config.toml
num_hidden_layers = 23
num_key_value_heads = 5
head_dim = 64
qk_norm = true
init_std_up = 0.0477
optimizer = "muon"
learning_rate = 0.0115
lr_mult_down = 3.0
warmup_steps = 130
max_seq_len = 1024
max_steps = 1692
dataset = "wikipedia_en"
MLP neurons of a small language model. Each row is named by its layer, matrix (up: input weights; down: output weights) and neuron, and shows model dimensions 176-303. Each number is 500 + 40 x the weight over its row's rms, rounded and kept within 0 to 999. Numbers have three digits each.
After each neuron's rows, "raises" lists the tokens whose logits its output raises most directly, leaving later layers aside.

L13.up955:556517447473516526563471497565476477449450556553466492486597426477508509468554525549501466523591518490514480530489456518536595398496534511520450541516491579467495570499554489460494496507476513458498485465522521481480475411487454541494483497480500453520514533546492537459500474465502514511457469467482453560546553562440471487502483509511500503562502506481497467439519518470535548525504
L13.down955:487526508512455471513513590547480480439499562566493501496609467448502489473559460472459551477451528528517556508584493513501496503533509528485420532432470543494524492455544530474519499465436474474447474423493542495495490506528427560542465418512554485470512526493490607479458514474556534479488482497464497496576514511457478414555465512529518512542565518469497515544455545426509582574505
raises: "iddle", "ixed", "aster", "ission", "ention"

L19.up891:442523531480445508487599399457485493469504511575467491493467486524502438502592455527504495497542520503479458481530471555497503539486543430447493581451516518519515472503564600499552604473533531479469478509507551494530425428587518465479460507506504461499474445486518521499479501506516479580451444458471485494449493459472511540488486506525512513482474528507543444511495502550517531520436
L19.down891:496518534508505484478586453462482508529539551539530507576544477544500411527495506497633432505460531506504482426573532566488527563495446449487471565482458471543512467532504507472489526499571502515486516580560549481549492474537489493498431482470472493520449505472450545531521556437507397593492430495510519466461564488483504508448512468454471476405554510512526478516490450524503513522540
raises: "ical", "ically", "ics", "ological", "ology"

L18.up849:504442472520476403470500466543518536485439456485571535452528578549438478491504527479392490520536496457561496412506534502473456445484471559513546526459550460441466477523497436489509517508498502479526489480461524507531526512603525499447476542433469572478432493552501542528455461556495457455473558479541520554516481467551539519541496539545466509548550513518581553485494515470483408479514
L18.down849:509518506498508411498527492491544453451483432496581567485481556522462512496497522479504451469500460488426495500589434504513522501577490590470556502498514461449451524538448494449523461465452441416535492534543559489480500490503519466466425585511521545477471440517491498550497497507469502489501564503483522468542445451512511507484541515598494500510366534557564517445491503477477445571516
raises: " they", " there", " it", ",", " he"

L18.up505:452492532546469492429537516514473513511515474468511579402470481578476481472524461492505506456468462529491572450463482493519507500470490486415531554485534537487478521501546493515429513467516525455447485497455477522489539464511493515478503587496470547556494525468552514442482528528539552494455555483542488534537479521481491507435404494576484578508571460527628463525477475519571462453536
L18.down505:503453440429521515540516480534533484530478466499536438500588457525463503484522483556467494484497484494511518515537518539504512492478531530569515506539528512500441508503497467498508499476535456481527517519539546421459461522541566460523531479464451398377542530495458526517538486501534385386554513549482464459503469465511498509539538586475501533500455508472452499525486484486497517535543
raises: " the", " its", " their", " these", " it"

L19.up707:505483535452494487425592508449497556482565461599507483502519489493482509562499437518593534507467497414520448495574477554464539511500518493480504428508556524454510578488545523542455562456486508465539521481532555467556461510545510527458523485438544494555532471528482578536590457461475408478513511436476511576487424447548513465459517530490458530480479507507524491444494465544490515516499
L19.down707:448505397507528548512498502488488448434480442575593541567493473475529572532529617598530492477474510501436521517496523482450498545478487477518539556444491482422523553478466505503516457467496491464508459560510485502559447527596501437502452486483486472538524468588503447499515442408530457419512487503499556522536456446584486539453490512572463542482476420501508435431559465520585507569481
raises: "ure", "ures", "ural", "uring", " stage"

L19.up570:419509532543452459490565522519501498504509436470518559428530467465500491462500489495458498515513518479544548474507521441439485490496514547480569506505540528411515499493506532480459539425514502439518464507505507529547543476512439500460511531465469575543417575418451514518497503543519512454407504437541543565494481488579505538490529503518457498548515474548569484480470530505460538457490
L19.down570:480519541603525494533531420449470469496510457497544554511526464527484445458497518458451519534497460451455571429538506487569475465501493552520536483546534485498481527475514517469446501503464461523492494537537568502430584461516460510458521561517486494500508554490523554553487543565474503451486490447461588471565509438544536434423561475502553435561419551539490509492518498488543475501525
raises: " that", " they", " it", " there", " she"

L13.up890:527508467460496496498526437512578488501486545498491565581510394460495509524586543526440448509530390542615473518432479573497460480458585479482561484505498526468496502469525519443538515517572526432488476464518500434538479554547496535528480480474497534485484527466507481474480515477542492484513454528523567555548495507466517487471533475507397539484513477526507570551492551486522501508514
L13.down890:510512566492498526532573469556480568479420471487425466568471454521510545488560484576543468507534439571594548526504449525470480453546578466537515551445567429527495588503445562400516492479498543425518547485506453538552479497435511568470587544439466459515487518481492509459432545473471462536495457452446456486517502542511533607505503524496460549517496422605545515487499512499530551486506
raises: " students", " school", " gradu", " liter", " study"

L18.up951:506474479480447552461522442494528533553481521510531535437509514479545465485471550448461561434497447464527597483553572516474463525509548448447484526521468447486586565506518518554580440466492556561554489455431505503527520436547487580556552461516487517502504507498485503418505493475520581527510520506479500481534557482483596463509462524465540439416507550478490517497504468533589494526493
L18.down951:466465587537518429517458558559496554510511505446519527533426494476485491495501514511564467491465445465464414574419450475443545574441504531520464501542458515508544564497426456517477406528425447473499499517550505519522500507515564569562540509485498473519456466582444497519525502450452505484489425482498508491510398425448524476489477526489494531562355517551475506538456558538527430566515
raises: "):", ").", ");", "),", ")"

L18.up166:508473487444465602500507488549556497520525519470556484521540509536463483536478528544454467458473500474542496475500560531486492499519537530516508476511525596481578489532450454516550574493564589552477501460440460482548466449505488504523447499441478494500466575507535522489531463430451465479527458462462490575491506470468453529498472455446622505544498525481556502482543491485511553501515
L18.down166:506424445489466520477506456550463502463509489485483528553522560550499456556562443493487546464507535496511496496488498489534559449452467494509475502444436537571489513548444493481467467482485499462479492513432553497505467490522481522505510506481605511489466511515515483513566541490566582488537507577516503528544446548474455509525560557527545500507509552476608481447472549502478565461593
raises: " live", " win", " use", " hold", " play"

L18.up1264:532568497496422558482502456458533483505479518597477512495451480531565469574457502473422498464517399484480489526469444445509452413555586487600443487485459593561446453497476466578493565453509533454439449437402525479502523559568487513460553465480504483509528549515468502513491445506509520573474450531505478438507531465494502552536491473500510486547472503429487504490486519503435486515472
L18.down1264:457510508514539476484515496592422522535454520616499474516475527490478477498513461521462466516479477517453491571512468504514430400482502546525465539512549466536421507509497505556519472519492548503476523485508516509529467498522498487527527456473491527505500558534359508441504498549447486622467495517528503420516549466455532504469492478493495501511392473514492434496527428500495463485559
raises: " years", " days", "%", " months", " km"

L19.up881:456433518532598517427551518480472533554458510492470445501470461480468558531529467540492504551535477499498553516422480446443521454428518496489422467504473404445441454505494508478421477542488501527491497482601534542532448532490494526496503496493490476511472520518514499488486524458529476446494456477476521513569502520533513557488508594498498527474463543498575488480480501512549552482510
L19.down881:496545443445437451500429517530469506444554476477533575453531497453499545533547515548523442517469524537513508551571507491537525472525517512498506500532515520486515487516441510562539486487467492501417489487462459540555490529514482521509489552517481532534472469461425514539503544504556500482479561508529481495480450463537507572512447474426485519506316528483415515466535474500483553573462
raises: " at", " along", " after", " while", " during"

L19.up1080:471446491478439512488533514489506514580471503466495514476510468487483545454456485576510546531514452491501487532514524476506509496511479535555400496516503434536530502474464550487445539482444460482547523528549561471570472422544481503487481529491477471441524466484497524456474518394515456493517490623453549532502503516477518577564537510558493523504475443504505511522491451539517564488475
L19.down1080:559545519486467442531477517531542453513535555536509540474414472484526516515433533511497543528481504512442557441559483498466507500491446534497487422489545506550516516485596505467471568469470448515544490521530469431486522463485499542491555515492507426480508417527494529515507488507392446487485536524510553469530501422490485483473499487532518492501334476495459512462492537532538540462429
raises: " 1968", " 1997", " 1969", " 2010", " 1974"

L18.up234:522498523471535506468496521568546495535503485565415453481517504452510519504552514510501485523454549571508560496531527513515530448562512507434515505532431552546495524450469498484470499470521534519516579476470497466525511473396558533482502520519469482517488501544438479459540512467499501478467545567558488461468508406431524490544512557545475553440515609518485455439543444482441498532554
L18.down234:509483520488511532477518499552542500539540553492514407454489431472498545560445442471492421509503516571499557533529511495516471510521508532484530525477432504527539428495533456526550560506563526525433494483534460428521541471511495492428529516464480527488515449504488501484532509513439482422515436499518482525491475506495556504537555478501481447442479488442497451519573496432505453533560
raises: "ators", "ates", "ator", "atives", "ate"

L18.up472:493494460391558499493520479411501518425572478503502473465538586495439512451507488442493533500475483485467489447581463467475557542420471478488484574481430508498584457501481491513514512495509488503530416536515548517541410470519496473529415504432491454521508469499497491588493492456480459494534512484504489506452540425493513533492457496509435473540470565505489404485499525518508529489446
L18.down472:469478524509486515470503457513503433504512576538433539513485533509543491476428502566520484505520469481505495439514513556484488558431485494494463490489500526490470444495493514544464512481439461474508452584490557508481511505572446536520463584503487466480526482432406503582499500431573452529497499441511452510420529468534479479486489517439544517447542539499518482447574505533498547458475
raises: "ique", "ical", "ics", "ik", "ically"

L18.up515:463567565518423546486504550486564433567457513453611559596534495551455509548574517476521474552537537478453486439526486491500500441454460575512499453414400488525530529508451501483413525535448499469508446487465505472507493501545526436521441447455521492500558559547510494506543457499479448466466553519493543494448509527537582509432480501484537520527493527495450496476435480451570552523427
L18.down515:536520517471509493431473484463570502528571482501474536577532518510478474452547579459445483506503471463478546492521495497530442517463462540448483434474428549507558469488497475588491431524472495450413542478491527470495520525397472482514445497487513478520567584616503484508543543516507467480475512510520497450503474573574499411479505487512455496545549521486448464546509529515537511507415
raises: " Russia", " Swed", " India", " United", " Brazil"

L18.up476:490506475489477420528501464588499481439485448498549548475576471488461471477490491496458498490519528477512462518527523468394509438559487523478477474475538550440512517558573502525535563549473479425474476487521506572581537549502564471427482457450509539538470506500443476516449529505418474493507589491562514508510468563491494569559527493550516504514573429474523514492460505475530494499504
L18.down476:466502434519496424524549492519518492524395423468543538461524472528403482522483536510455509461463461489460545445551479521515537537516469533548583550498516494498467582467535511488432538442469488443503522505529515549423515478520406498501482553484499524474473532497491435600514490550474458454508480468517513473609500477511424471480555422478499490521472525558506537465509535470466505526501
raises: " they", " it", " she", " he", "ever"

L19.up99:487495461518483495591411486491496446579482429388476573481495447514433486523534517539502498537535516618558495410489519473489495471500463506421474609544468522460484471484448556486510465523471533512472517534453555490530483479547525478473515514480477468462505504495593488516488559481501532645480491529446482509466550519472490454484523470490441449540457590565531464400508549470479478480442
L19.down99:500471470489495443500512529450535547491448490421535556564538461527501398471539511456514530495421530543479378532496494461506473509484478513539527526456483451460510414509431466501531528545414525552471517463487530465478551513588519575563436544486469454462480442437442524550421494449504481493470523514432510447513551486528535470562538520515564500556521484474474498538564423470448483574522
raises: "ction", "ct", "ese", "j", "phy"

L18.up32:541466485474519493502547451519465506537475505523521465476522515494497480473468578487507473552523466447517511476506480421485515555505501397516509518514483428496504493463498543454553477507546504520498491468499475510577502494535536519495511471555485493511423480463466452534518515502489454556516483595445514517506501559487464528474489490455606548457537539545472515532462461446521545479567
L18.down32:459518491463523517510536477517486569472501563531610574446504542443487533501506525515484506531535507491464486443515524434480470500459459438481488496485463536523487504573491481486564470470538519533486520483504488415520488468535582520513463520473503511502501517503463492537489518501482511501468528540453539565462472666565540514480482497507463549550501476516484497523491503457562561522619
raises: "ined", "in", "inal", "ine", "ines"

L19.up173:487451531524517533473546409498490570540514474527548553513495541489489579460489521460521534498542507516517554436404518494475494569469552453466480530584474398583549568471545552558517488501516476499544481465497518417468490418549573588466483439456486461484401528495461490486492487481519530459508514522509495503496485493546615419472511552528498500503492488460545477487510513528552455463506
L19.down173:495427610482514461511466553549569477449526533483500502518433480510499576534487529546529491497533425507488468538484437487523491531520517484504516464538476559480470519475438506520516395518467470475517506479560493472553470476507529500540557542499459466484498491591549470514514500490449553508455472488470471487550419461480528432467437475543523552533404494548484500480445505546555423569504
raises: ");", ")", "),", "):", ")."